Weights of a small transformer language model: width 256, vocabulary 3546.
MLP neurons of a small language model. Each row is named by its layer, matrix (gate and up: input weights; down: output weights) and neuron, and shows model dimensions 112-239. Each number is 200 + 30 x the weight over its row's rms, rounded and kept within 0 to 999. A neuron's up and down rows have the sign that makes its largest values positive.
After each neuron's rows, "fires on" lists the tokens most often at its 100 highest values on Wikipedia text that the model never trained on. A number after a token or word is its count.

L4.gate533,214,230,237,171,254,233,223,223,206,184,243,244,201,254,140,199,151,184,256,223,202,245,211,180,176,190,205,232,199,205,195,142,211,265,142,229,221,258,209,217,181,194,199,166,201,213,188,230,218,186,199,184,202,196,205,224,264,192,204,218,184,164,185,198,140,180,230,179,216,181,180,226,197,165,198,160,218,193,227,214,256,189,233,267,208,178,171,186,167,214,188,222,172,159,241,250,234,227,230,193,230,166,198,189,205,226,190,216,200,228,196,176,241,144,171,160,153,208,206,257,200,224,190,152,209,219,250,209
L4.up533,219,217,257,243,193,198,227,188,221,201,223,218,172,257,130,198,199,147,183,215,237,182,196,233,183,206,161,205,180,208,135,167,171,234,213,208,210,240,234,224,184,203,250,193,201,269,194,226,249,203,159,208,158,196,217,204,212,217,224,213,187,191,252,201,179,186,215,179,209,209,177,157,208,166,202,218,291,203,214,145,209,230,218,188,174,182,217,177,233,226,163,173,150,246,171,165,241,221,238,221,213,232,197,130,255,214,203,217,201,230,197,185,215,182,185,173,176,245,182,169,224,150,224,212,179,196,250,221
L4.down533,248,153,197,181,191,189,203,206,189,220,201,231,160,220,248,232,163,170,248,181,218,185,205,180,239,195,173,203,203,222,238,178,179,263,167,227,178,250,209,219,166,255,229,169,199,237,154,193,207,141,216,180,202,225,164,248,201,170,172,185,161,206,227,249,182,217,236,174,219,178,181,211,213,159,229,213,183,212,233,224,206,213,252,137,213,243,190,221,148,213,139,157,119,229,190,183,276,214,117,183,191,175,162,148,175,175,186,165,228,216,213,225,183,180,193,182,145,228,162,247,226,227,206,232,199,262,232,173
fires on: " sc" 41, " Sc" 36, "y" 10, "is" 4, " as" 4

L4.gate315,226,186,203,181,202,196,193,190,221,245,216,245,224,199,197,199,190,169,222,168,215,216,213,198,180,200,214,200,220,201,197,228,153,213,190,254,220,162,242,248,180,254,185,164,174,226,160,238,254,171,220,181,180,210,189,220,227,164,216,211,206,184,192,131,250,169,158,179,214,178,205,204,145,171,183,167,199,208,190,214,209,226,209,245,216,244,156,197,193,177,173,193,162,246,207,220,179,169,208,141,222,165,163,218,179,161,127,209,205,203,169,235,246,191,188,239,179,259,161,210,237,145,207,249,198,208,218,177
L4.up315,164,201,240,176,194,191,191,251,190,201,161,218,206,243,231,195,183,181,199,150,183,225,193,216,220,121,226,230,190,205,175,153,197,227,197,250,194,165,222,232,187,259,194,153,220,203,151,213,256,220,269,199,205,210,175,206,246,175,192,205,162,120,201,186,241,161,230,202,224,258,238,188,161,202,222,145,235,258,207,175,199,203,179,179,180,174,217,253,231,174,207,184,171,169,225,230,130,196,210,188,246,218,161,178,237,174,210,255,187,200,197,218,299,219,194,197,243,252,183,187,245,166,232,203,228,194,182,243
L4.down315,193,216,192,210,198,254,213,198,178,225,222,207,195,215,189,195,162,158,206,210,176,269,164,126,167,161,193,221,197,194,216,185,199,194,201,277,213,180,192,159,162,199,186,246,248,207,127,219,210,159,242,165,177,243,140,172,184,218,246,197,219,162,152,215,198,177,191,168,224,176,171,238,200,186,213,216,160,209,218,205,236,230,215,193,216,229,156,200,226,251,139,167,182,171,194,229,193,169,178,138,163,159,185,174,237,212,177,254,213,254,124,191,185,198,199,229,191,195,194,155,224,155,223,228,279,245,219,225
fires on: " sc" 55, " Sc" 42

L4.gate253,206,203,177,171,243,209,189,180,236,211,208,198,190,177,178,151,209,234,209,204,204,208,241,203,176,222,267,186,181,242,226,204,197,188,132,262,222,208,159,246,167,157,150,224,216,142,222,198,170,170,192,155,217,243,206,151,231,170,198,232,199,245,195,177,219,191,202,232,159,174,218,256,240,215,193,202,187,188,184,255,208,175,181,207,250,227,164,211,178,202,197,169,170,147,170,235,216,214,191,103,170,210,212,169,175,177,182,227,168,202,182,220,191,203,186,185,209,181,185,199,225,221,242,277,209,204,234,211
L4.up253,205,222,168,192,172,184,165,179,248,214,191,176,204,146,216,211,225,172,247,193,200,212,165,195,219,231,234,230,218,157,209,201,185,237,214,167,230,226,148,208,208,210,182,199,201,202,236,185,237,186,171,157,197,237,203,123,199,171,206,218,272,194,216,213,191,180,202,174,195,230,216,228,246,191,206,189,232,165,219,223,184,197,160,166,229,253,223,220,195,161,234,208,215,187,148,211,221,176,189,249,171,188,212,185,211,217,232,244,170,162,174,195,215,199,216,214,206,234,192,211,210,218,203,170,239,238,253,222
L4.down253,181,302,229,211,203,260,189,181,239,236,191,181,226,184,222,203,186,196,256,190,223,191,176,248,194,195,213,190,141,199,215,194,211,143,237,203,211,187,203,227,177,167,192,211,172,229,212,214,220,216,206,229,214,237,254,169,208,242,120,223,236,205,208,202,246,177,211,228,179,207,179,213,217,183,238,219,200,186,167,224,217,187,194,197,238,244,275,190,179,201,203,181,209,138,191,212,194,171,178,221,215,195,252,207,240,223,204,181,196,192,233,223,185,170,249,233,231,228,207,216,224,211,162,219,158,219,245,211
fires on: " R" 60, " r" 27, " |" 5, "===" 4

L4.gate350,204,170,200,164,226,192,215,242,242,188,246,161,158,169,281,209,204,152,204,215,217,251,224,186,198,187,183,167,199,212,246,183,177,211,200,201,199,170,252,144,173,216,231,189,196,216,174,206,202,199,164,248,256,275,227,160,158,135,196,152,181,224,159,207,220,205,203,222,193,160,212,260,226,153,185,162,215,245,206,184,163,181,232,209,184,225,216,298,193,254,156,236,202,190,197,227,177,190,155,222,215,231,183,199,160,184,224,218,188,201,142,224,197,214,243,237,241,212,153,162,237,170,219,152,188,209,231,130
L4.up350,156,196,216,243,217,167,137,228,253,245,163,149,226,203,203,216,188,204,191,213,216,185,174,214,251,140,200,197,225,181,161,215,143,199,186,151,163,211,267,190,188,178,159,211,141,230,201,182,211,175,197,173,250,192,200,237,231,161,274,155,203,178,178,243,180,225,211,213,208,191,241,169,174,204,156,208,196,197,234,179,193,195,166,167,187,159,224,181,204,214,158,224,198,269,160,214,172,227,228,212,180,206,214,204,192,202,254,99,129,179,230,216,182,167,215,220,234,156,240,199,249,247,252,200,180,238,207,186
L4.down350,208,244,235,205,150,180,220,228,145,205,215,232,182,171,190,147,163,201,235,229,202,221,223,196,205,254,175,209,215,214,227,193,185,180,250,212,185,181,174,215,166,268,191,226,209,226,200,180,241,255,154,184,163,131,201,134,221,194,160,192,217,206,185,229,238,202,209,147,229,236,181,266,215,277,208,245,181,185,190,212,155,227,174,219,195,191,194,188,217,193,264,191,171,193,210,276,202,197,169,159,159,204,170,226,209,208,190,205,147,256,220,192,184,182,217,175,184,221,162,208,166,213,185,227,168,182,186,183
fires on: "ic" 22, "0" 12, "3" 11, "4" 11, "8" 10

L4.gate296,175,199,181,199,207,198,243,222,229,225,227,214,205,194,137,183,215,226,194,206,248,172,217,228,184,189,239,217,229,203,185,186,258,197,187,215,166,147,202,172,228,184,253,267,180,164,210,249,145,209,224,224,226,195,132,240,214,249,166,181,233,246,225,220,209,187,177,245,175,225,240,199,165,219,170,175,200,200,136,158,188,219,196,202,206,235,227,219,193,172,147,167,184,184,211,201,231,260,200,209,238,204,182,223,248,205,172,187,198,224,228,200,225,223,221,234,238,204,186,174,272,189,106,184,209,141,183,195
L4.up296,191,205,200,176,208,186,255,204,210,180,138,205,227,198,220,175,238,206,207,175,189,177,261,246,171,183,178,242,245,172,201,206,240,240,237,222,195,194,150,257,242,234,205,245,198,208,186,230,231,228,206,164,209,156,235,217,242,238,239,199,223,217,164,186,209,230,230,182,212,192,182,214,195,276,233,184,181,174,223,201,189,216,188,206,139,210,228,250,260,187,141,200,212,157,164,198,216,224,226,191,233,246,135,229,269,122,171,242,211,175,198,195,266,203,218,250,231,207,207,181,237,231,169,180,234,171,182,221
L4.down296,156,266,202,238,196,193,190,199,208,244,205,198,209,174,177,200,253,274,169,258,252,167,225,182,199,158,224,242,195,124,245,169,208,173,166,186,198,199,187,214,213,182,221,168,175,252,203,169,228,202,186,209,202,179,192,227,214,172,274,219,197,196,201,195,254,175,219,186,156,247,144,222,194,190,198,193,234,192,167,215,187,198,203,245,155,174,193,167,264,223,223,175,186,216,172,263,193,203,214,204,219,222,205,207,186,215,229,238,208,198,187,176,171,168,196,259,276,171,188,160,174,232,150,185,206,189,207,157
fires on: "%" 15, "/" 11, "7" 9, "+" 7, "−" 7, "oute" 5

L4.gate698,210,160,236,258,217,174,198,237,174,187,190,177,201,170,230,238,176,171,207,176,203,206,169,180,214,181,217,240,197,244,175,182,163,210,246,187,194,199,247,173,120,214,276,242,150,206,183,204,218,152,255,229,184,244,169,135,164,172,201,220,161,221,190,253,197,218,260,228,228,225,185,217,232,160,167,203,162,210,155,222,203,156,213,217,174,191,192,210,193,195,177,211,233,174,232,216,164,204,177,152,218,149,164,200,142,193,214,158,137,208,153,187,173,186,209,184,221,146,151,189,220,204,171,182,181,145,168,181
L4.up698,184,209,196,194,188,167,196,238,176,262,276,212,180,142,246,249,179,161,186,241,225,223,134,207,206,233,192,216,222,212,134,208,154,191,206,186,183,206,210,167,217,196,188,234,189,215,191,200,194,179,229,242,251,201,155,153,158,226,254,248,176,209,142,236,199,163,225,178,156,189,178,214,245,206,204,224,167,219,171,188,163,204,259,176,178,203,197,184,184,188,199,183,208,188,212,233,186,180,170,158,202,232,227,230,156,227,201,150,238,186,173,200,209,209,185,231,225,190,218,181,183,224,154,219,186,198,183,209
L4.down698,201,191,221,175,161,209,220,178,167,180,182,204,195,184,155,208,206,198,213,202,193,180,226,165,197,158,197,268,214,187,182,187,205,235,217,226,168,221,165,178,202,255,197,217,236,188,180,231,268,234,176,173,154,189,218,194,192,260,146,248,200,216,249,195,256,231,176,222,199,201,234,179,161,241,232,207,261,217,238,174,177,245,253,200,230,189,177,169,222,183,148,162,202,244,236,156,191,191,215,192,148,213,160,233,261,205,203,222,142,172,164,214,127,203,212,188,226,149,164,198,235,208,174,160,187,142,218,173
fires on: "\n" 20, "8" 17, "9" 14, "em" 9, "iving" 9, "0" 5

L4.gate142,210,171,201,169,185,199,165,159,196,235,257,223,220,191,261,216,232,226,216,193,205,257,168,205,176,195,234,178,209,205,198,213,132,191,181,207,192,181,257,227,181,243,226,236,186,183,168,218,252,221,184,191,193,204,187,203,206,224,183,144,186,231,171,158,245,228,139,176,206,216,217,208,191,177,224,204,185,188,176,151,195,202,174,202,184,193,221,206,154,169,156,256,196,168,205,252,232,217,192,160,213,188,171,213,146,209,211,185,217,137,164,229,240,222,231,178,164,219,187,210,243,158,139,186,236,222,208,169
L4.up142,143,182,236,133,184,231,172,233,214,221,222,191,201,198,225,197,204,222,203,169,217,252,176,212,214,215,262,194,181,160,188,171,195,203,241,161,233,211,185,229,204,168,146,171,220,201,201,233,201,188,190,259,183,148,222,197,185,205,206,159,211,174,220,193,173,242,176,175,225,156,168,245,225,167,209,232,232,149,188,208,260,189,231,261,160,196,161,252,161,208,221,188,219,156,141,262,194,176,195,206,187,124,226,228,205,219,235,149,201,152,155,161,214,163,205,170,177,205,197,222,240,232,187,181,266,159,189,217
L4.down142,240,229,165,196,211,200,190,231,152,167,240,160,151,180,198,226,198,205,160,208,184,207,191,221,182,223,169,209,190,208,254,201,191,235,196,263,211,208,207,151,229,220,202,152,215,230,201,221,178,237,199,184,250,236,162,201,164,190,208,241,179,151,218,200,179,155,202,199,198,200,219,143,192,185,259,181,243,210,216,155,245,121,190,198,205,146,180,198,187,183,207,105,176,144,189,191,233,200,189,197,250,227,177,170,221,206,198,197,234,222,219,223,166,224,202,162,182,264,169,195,215,151,215,203,187,168,168,179
fires on: "0" 29, "o" 18, "9" 9, "8" 5, " wh" 5

L4.gate662,213,167,204,175,258,240,204,229,211,249,229,248,210,190,204,166,132,138,228,192,222,187,192,160,198,236,227,207,185,237,196,167,174,182,160,203,244,198,258,192,139,201,193,184,153,186,119,161,209,184,222,176,242,244,173,188,211,196,231,157,218,190,185,254,192,223,195,206,155,234,205,230,182,189,168,219,189,196,179,182,216,247,192,205,198,197,167,190,134,141,184,195,235,151,171,226,180,219,229,223,190,171,176,231,183,211,254,201,160,224,173,241,284,222,224,198,225,230,156,169,227,221,181,182,200,203,231,189
L4.up662,156,184,195,196,173,222,240,176,213,230,231,231,159,202,191,210,211,223,187,135,165,198,194,209,176,142,206,258,214,221,245,190,207,177,207,243,223,192,181,254,190,170,193,178,139,225,148,212,167,191,203,200,216,171,189,207,167,201,189,270,189,262,224,246,173,211,243,202,166,241,206,243,188,227,213,205,123,208,265,164,244,207,179,210,196,259,222,176,172,186,140,182,222,167,241,174,156,174,213,196,147,200,147,226,241,166,206,204,212,195,206,205,253,177,200,174,225,179,227,270,243,219,175,253,219,168,164,201
L4.down662,153,163,224,232,196,194,238,194,204,230,194,217,155,258,208,206,223,180,191,162,200,182,178,228,191,167,247,158,180,201,168,163,221,175,216,184,216,216,185,152,188,232,201,226,240,221,238,235,211,209,243,202,235,173,197,218,206,251,166,216,205,189,180,260,252,163,190,195,182,206,221,230,213,203,224,164,226,224,178,219,235,220,232,214,175,172,197,212,244,238,189,221,231,222,210,154,208,240,191,209,253,188,253,217,227,197,228,215,191,143,199,174,195,224,239,253,212,207,210,149,209,214,230,180,220,208,182,165
fires on: "-" 30, "−" 18, " population" 10, " average" 9, "%" 7

L4.gate360,231,166,213,189,232,213,153,202,159,163,192,183,193,193,268,213,155,202,217,217,188,180,177,175,214,210,198,232,171,170,185,199,190,188,158,191,206,219,181,220,165,197,201,276,220,160,197,200,180,260,207,234,205,182,215,176,236,131,217,196,219,200,252,256,178,150,178,252,194,216,216,201,155,234,228,187,182,244,227,187,197,206,208,170,216,189,204,148,182,189,181,173,209,165,231,226,227,191,189,188,216,254,160,198,200,186,213,145,167,173,177,260,196,181,194,193,219,226,205,211,222,166,200,223,138,204,134,236
L4.up360,195,214,214,208,218,167,180,221,138,164,110,189,197,184,226,198,198,178,212,236,214,160,173,195,208,195,221,222,174,149,209,194,206,243,179,165,212,202,203,217,185,246,165,236,215,177,204,182,219,295,158,247,221,194,215,217,172,167,185,212,204,184,225,217,205,122,177,208,168,229,232,199,164,223,207,208,202,225,232,167,219,226,200,182,202,183,200,139,178,216,177,175,163,157,229,216,180,143,168,255,233,206,184,207,228,168,219,249,195,223,172,208,203,210,176,209,208,236,171,214,190,160,169,211,150,154,175,194
L4.down360,222,242,163,248,203,237,210,153,209,175,156,226,198,186,176,214,200,159,223,215,213,191,188,194,248,196,253,244,181,180,206,197,202,196,167,227,211,241,168,178,219,240,216,234,214,141,172,229,253,226,178,247,185,140,206,227,225,226,190,161,191,192,239,162,187,197,164,204,169,249,185,172,151,172,211,210,210,244,175,224,216,216,212,197,169,179,285,156,196,212,169,198,216,227,208,238,194,177,222,225,185,194,211,155,203,200,217,260,213,262,203,182,173,255,229,217,145,166,186,182,174,215,158,220,153,188,207,227
fires on: " Pr" 42, " pr" 32, "pr" 11, " cr" 7, " Cr" 4

L4.gate205,223,166,211,173,206,206,201,175,153,181,154,236,251,245,252,172,188,245,238,248,175,205,175,121,158,182,246,208,220,172,181,196,231,212,190,213,206,260,189,211,200,247,165,236,167,159,213,243,225,194,227,186,171,178,189,239,272,206,227,251,210,185,155,217,233,214,221,209,205,169,179,184,219,187,210,186,193,170,259,192,204,233,204,239,155,182,194,138,198,146,193,208,173,244,206,176,211,281,173,169,183,173,168,165,243,145,153,239,208,180,148,208,236,192,201,201,207,248,232,230,191,186,222,217,169,250,174,202
L4.up205,196,237,213,165,231,188,143,219,207,235,147,249,279,204,193,220,228,223,200,188,196,229,189,160,179,169,145,205,212,169,202,223,202,199,198,190,219,226,208,193,185,241,172,195,240,185,240,218,204,229,200,234,218,219,234,215,200,171,207,249,249,202,157,204,202,159,166,177,167,176,224,236,253,241,155,208,163,165,207,226,153,185,239,233,189,207,203,185,187,184,206,193,188,231,127,180,248,180,211,167,189,180,250,130,213,202,161,214,225,154,194,235,211,159,156,233,162,217,251,246,162,243,254,254,125,242,261,186
L4.down205,200,200,177,174,167,223,200,219,243,191,222,164,156,187,149,154,184,177,211,170,231,170,223,230,239,216,196,181,163,252,246,206,110,214,187,223,176,142,200,183,197,144,218,201,230,235,198,201,191,233,215,203,154,236,229,157,146,177,138,186,196,173,209,231,173,190,230,225,224,198,223,169,240,178,242,165,187,213,162,174,242,148,215,191,224,189,208,246,149,207,234,207,182,154,154,175,169,155,177,218,170,230,203,201,146,243,253,214,166,203,189,214,160,184,170,219,215,209,199,175,194,205,207,206,214,197,253,195
fires on: "ood" 35, " or" 14, " (" 14, " and" 5, "ary" 4

L4.gate606,204,155,220,182,211,162,236,212,216,209,249,143,194,247,170,168,207,184,220,203,208,235,177,245,149,175,279,258,199,196,158,172,211,147,168,209,236,142,230,196,212,185,179,177,178,203,149,197,171,183,218,154,200,194,168,171,176,156,244,164,196,222,172,185,168,200,234,175,207,179,231,191,220,189,268,152,200,205,236,116,166,191,150,216,208,212,249,177,197,193,253,129,172,139,217,192,242,167,205,159,168,237,185,206,218,206,155,179,229,211,181,201,189,226,130,241,155,195,209,256,217,190,270,238,199,189,202,193
L4.up606,230,149,202,194,188,154,246,223,220,216,208,152,166,238,205,195,234,154,182,208,243,198,138,250,193,181,250,216,222,155,172,200,176,173,198,224,177,160,214,173,181,216,183,240,188,212,195,205,204,179,219,158,173,162,196,188,230,200,224,194,196,203,196,186,220,155,255,216,214,210,169,177,239,195,247,135,169,175,237,156,175,166,146,205,237,209,239,229,189,244,193,205,236,162,220,180,237,235,209,169,206,228,208,223,205,210,181,189,216,203,221,200,235,195,202,227,178,202,211,250,228,143,216,216,184,199,169,141
L4.down606,232,240,157,185,197,225,206,197,164,212,216,210,200,219,203,169,212,240,189,157,205,279,163,219,207,243,211,205,132,197,197,184,109,196,230,215,153,207,209,119,192,211,155,198,238,213,184,197,243,202,141,207,213,223,172,177,190,225,213,185,197,180,157,202,217,179,195,201,175,186,175,209,178,223,184,165,148,155,211,151,141,234,183,199,220,155,180,190,229,251,207,202,177,221,200,156,180,175,222,196,185,217,249,195,223,181,157,167,231,189,227,241,179,216,198,172,195,201,213,202,224,193,220,198,213,158,184,165
fires on: " se" 60, " Se" 25, " Pe" 10

L4.gate264,238,211,227,200,185,206,149,208,154,211,200,252,196,243,197,176,155,231,195,199,187,172,178,169,153,203,193,240,227,218,139,208,214,264,181,207,203,218,174,140,166,163,221,187,225,149,190,188,213,204,223,242,228,143,167,175,191,197,216,211,191,223,216,226,265,183,238,202,193,176,192,238,218,214,171,187,214,166,204,170,150,186,162,213,164,233,179,198,197,190,231,152,151,221,162,214,230,233,183,224,168,195,193,216,160,163,179,205,220,196,161,181,176,167,234,201,210,236,191,188,192,155,194,163,174,236,173,247
L4.up264,182,202,199,222,187,188,167,225,225,218,120,186,158,192,260,175,225,250,190,155,254,191,203,180,230,147,146,187,220,184,125,206,187,179,273,247,223,210,243,173,174,172,248,240,165,195,194,175,216,173,190,193,168,178,199,196,187,231,211,187,228,222,186,195,159,204,197,155,220,178,196,203,255,202,219,187,260,229,202,199,199,216,218,217,201,217,173,173,232,184,225,188,240,194,173,198,246,189,192,198,160,203,197,215,201,221,183,192,196,193,173,222,184,222,224,256,218,191,214,186,142,235,243,147,143,256,204,152
L4.down264,157,218,226,176,211,143,166,211,179,229,201,152,207,190,224,248,231,180,171,185,190,207,181,190,271,186,183,197,227,189,178,233,211,211,230,217,195,132,220,212,221,195,169,202,234,195,187,181,178,208,183,192,177,206,158,202,162,230,227,173,213,197,168,173,222,205,206,187,162,242,236,185,243,192,159,175,173,180,175,263,204,225,230,206,255,199,190,240,184,223,208,192,267,195,164,195,261,199,248,217,190,199,185,215,252,250,220,174,176,194,210,203,168,234,212,201,209,189,214,196,182,231,174,189,185,222,195,178
fires on: "=" 30, " (" 24, "\n" 22, " or" 9, " gen" 8, "," 4

L4.gate679,222,212,209,189,225,201,249,193,241,197,202,270,211,176,238,169,228,169,241,193,193,224,198,199,172,179,222,217,165,186,261,183,163,259,197,197,105,208,176,219,239,211,184,199,214,151,122,202,164,194,260,184,171,226,213,178,213,152,222,204,187,140,185,259,208,215,160,202,198,239,137,180,219,157,204,161,245,169,240,246,186,220,122,184,182,210,152,221,177,214,220,213,218,214,189,223,242,180,211,186,157,258,164,199,179,219,180,194,176,194,156,199,215,232,183,221,204,223,187,143,190,192,213,237,231,195,156,217
L4.up679,203,204,241,215,220,178,260,211,230,201,196,279,213,200,220,215,252,154,239,155,210,230,220,183,175,217,238,199,228,214,245,184,155,215,187,201,93,194,133,183,194,202,190,201,188,182,157,190,191,217,257,223,207,185,165,199,176,188,216,197,246,164,158,241,226,185,116,170,216,217,187,156,191,149,212,154,238,158,198,232,226,207,175,182,207,177,156,209,137,212,230,185,207,157,190,199,208,138,194,207,150,222,198,195,157,224,158,237,234,242,205,171,184,214,185,208,211,237,140,149,189,188,196,201,255,155,202,258
L4.down679,223,242,218,248,239,195,183,199,213,167,187,224,226,179,196,243,171,202,220,209,212,244,165,201,181,175,255,166,174,233,249,191,159,202,194,214,179,196,151,246,206,212,186,188,242,191,200,191,182,190,208,203,224,149,201,214,195,197,170,189,239,205,192,221,142,208,126,212,160,237,164,209,196,199,216,197,221,220,217,145,233,152,178,198,178,194,243,219,148,242,232,218,217,177,155,209,247,163,212,138,225,210,174,239,213,176,199,232,208,223,248,186,202,228,196,230,183,203,116,158,203,212,230,220,222,181,158,208
fires on: " St" 74, "St" 14, " est" 7

L4.gate613,199,257,169,164,197,195,243,185,174,192,214,226,174,190,160,220,243,235,231,200,156,172,220,243,155,178,188,211,233,253,176,215,237,205,244,215,168,228,217,255,150,210,206,212,179,214,219,190,222,140,218,185,250,188,189,217,220,244,149,246,206,178,163,159,177,182,247,208,252,217,179,226,220,267,153,155,174,183,227,275,210,209,139,204,217,203,167,244,252,196,232,168,130,176,189,146,178,183,215,165,175,218,190,181,197,198,190,225,206,226,183,256,223,192,202,212,238,225,291,159,216,225,242,208,222,187,217,269
L4.up613,235,204,219,220,225,256,262,202,244,177,216,207,216,153,177,247,220,216,205,265,216,164,153,226,175,246,234,134,214,208,264,221,139,151,206,226,185,210,181,176,192,212,171,177,188,175,200,175,245,169,182,246,198,226,229,194,237,221,245,170,195,229,183,199,227,149,225,197,228,255,185,226,170,164,163,202,154,224,166,217,192,198,277,169,236,232,217,215,141,231,173,151,204,144,242,193,223,173,180,204,213,211,223,159,180,166,196,226,192,200,186,153,160,182,239,177,206,208,184,220,204,193,162,264,212,237,225,169
L4.down613,260,316,211,202,211,202,190,220,221,184,198,183,188,218,190,170,201,198,209,255,210,231,157,186,162,169,257,209,205,191,179,225,170,166,230,180,171,208,178,208,136,164,237,178,197,212,193,229,223,188,209,186,192,240,240,229,250,254,146,200,178,198,211,192,208,253,199,214,195,191,215,250,193,221,179,197,145,165,152,208,215,231,182,186,256,177,251,189,188,205,202,180,192,244,207,172,176,217,242,238,225,232,218,236,202,170,153,146,204,184,220,223,219,219,224,199,202,229,187,208,232,173,154,242,222,204,170,181
fires on: " G" 70, " R" 21, " A" 5

L4.gate442,191,184,233,171,262,260,210,201,165,220,258,247,204,217,187,165,163,225,191,267,196,240,206,193,194,193,183,284,206,222,218,246,182,165,171,242,191,245,225,184,253,194,235,169,222,121,216,191,232,209,171,164,171,200,215,188,213,126,184,183,150,165,181,210,210,203,180,167,186,181,175,179,166,211,235,182,214,215,252,206,198,176,165,215,250,197,194,217,215,219,220,187,210,217,196,217,261,224,202,184,278,199,202,253,155,202,171,170,232,188,135,203,167,171,184,219,173,176,190,181,190,152,217,236,195,244,149,225
L4.up442,215,174,251,214,150,213,191,223,208,253,258,199,212,185,210,208,261,207,203,243,193,208,233,217,223,166,249,193,200,230,238,204,156,226,171,196,191,188,187,181,149,224,212,216,197,215,219,242,199,211,249,224,183,250,150,187,178,207,211,226,161,250,212,203,221,221,252,179,203,199,175,215,213,169,258,189,193,228,220,231,167,197,228,196,183,181,213,198,226,220,196,171,180,238,224,216,228,215,221,190,199,129,227,199,206,151,197,206,239,209,237,216,271,160,191,209,228,283,214,198,234,166,224,207,237,220,202,220
L4.down442,258,167,173,185,177,195,183,200,200,166,221,240,212,155,182,213,220,212,255,237,229,193,232,195,171,173,168,258,186,244,199,185,173,268,189,225,192,200,211,206,138,210,273,215,151,174,202,213,202,214,190,160,215,191,173,174,192,160,151,266,199,268,237,217,242,197,250,190,173,176,195,212,234,165,212,201,212,213,227,199,157,229,170,209,192,209,203,236,172,245,202,224,207,167,246,230,222,199,176,159,192,202,172,156,240,181,149,226,219,201,255,214,223,205,131,214,161,208,128,224,218,248,230,207,217,246,238,204
fires on: " sc" 48, " Sc" 44, " sk" 4

L4.gate411,211,194,193,148,183,206,187,165,194,230,181,229,200,185,212,241,191,250,195,226,236,177,235,239,214,150,180,163,205,188,183,195,140,144,229,270,221,190,174,181,165,202,181,233,211,175,188,156,219,159,190,226,225,181,240,202,205,207,168,170,203,142,239,170,206,165,167,188,150,198,169,256,197,197,192,223,201,171,169,211,163,152,196,183,172,182,173,179,196,161,261,210,188,232,232,225,220,199,163,255,198,206,179,207,180,229,194,219,164,209,207,226,212,202,209,197,151,204,200,197,226,207,246,225,272,182,170,260
L4.up411,238,209,216,180,192,143,217,177,195,179,193,224,209,208,235,180,176,215,201,127,157,211,198,130,176,231,136,171,218,172,200,218,187,198,240,144,192,181,191,168,157,224,232,214,194,220,187,197,144,198,236,198,213,175,177,171,216,188,194,163,254,219,186,216,220,201,184,179,157,228,231,192,247,234,220,182,216,200,171,260,239,197,258,178,194,204,143,205,158,175,217,230,221,198,195,211,233,194,132,209,229,234,172,184,198,166,241,179,205,232,200,180,195,177,185,176,244,216,211,216,231,195,211,169,166,156,203,198
L4.down411,234,161,211,189,192,209,154,240,194,192,178,267,217,164,191,213,178,236,204,203,248,225,210,229,226,185,186,162,151,228,240,228,229,191,134,227,128,180,182,205,160,143,243,174,251,206,127,193,210,208,204,222,163,178,235,156,206,201,231,214,164,213,124,255,169,176,175,173,158,191,223,158,220,158,224,227,204,181,240,161,176,192,203,231,208,191,192,193,174,231,219,228,155,172,174,226,262,189,189,182,179,144,179,217,170,211,176,155,200,212,184,163,131,218,200,166,255,199,152,177,189,243,158,202,186,192,219,172
fires on: " Pol" 37, " pol" 15, "–" 10, "St" 8, " St" 5

L4.gate317,252,182,163,184,178,217,179,162,167,184,181,182,198,202,247,214,189,195,171,228,141,178,151,188,172,210,189,198,156,160,185,197,233,199,159,261,209,209,189,180,199,180,190,226,214,217,206,195,236,190,211,207,195,216,214,204,203,212,252,192,221,175,194,184,183,221,224,257,209,255,217,189,217,169,213,215,168,202,214,196,227,171,153,181,196,165,236,190,225,195,254,190,222,195,169,213,182,232,169,185,145,230,233,194,206,196,212,245,173,252,146,177,221,161,230,216,201,237,239,216,135,156,210,188,218,200,243,175
L4.up317,215,240,179,232,184,216,184,196,187,230,184,220,174,228,211,237,212,197,179,230,182,159,152,223,220,232,203,206,202,195,178,250,191,195,215,241,227,200,226,205,197,201,177,188,186,213,196,168,212,192,207,232,200,206,207,194,186,220,256,158,138,178,175,187,230,216,219,276,211,249,243,221,184,181,231,246,161,234,225,211,246,155,175,210,156,197,218,186,161,176,205,215,183,179,217,227,164,139,173,175,160,195,214,165,196,180,224,242,158,200,165,161,132,152,189,236,257,265,205,188,142,168,212,228,197,190,241,181
L4.down317,180,225,221,186,146,223,182,200,207,210,221,161,225,205,173,236,192,207,209,213,219,159,202,237,171,197,191,206,235,234,230,191,163,210,232,175,208,198,237,212,231,212,228,197,224,210,228,172,190,197,161,166,184,213,200,227,236,195,171,244,202,220,205,185,187,160,193,181,210,179,177,220,231,228,237,193,237,166,204,230,172,235,192,211,239,225,203,197,128,192,172,163,213,194,234,169,265,155,244,254,206,145,137,247,191,227,208,199,244,147,198,176,187,188,237,195,183,183,170,152,213,221,177,262,194,151,190,227
fires on: "ill" 13, " William" 11, "am" 11, " record" 10, "ram" 9, "ream" 8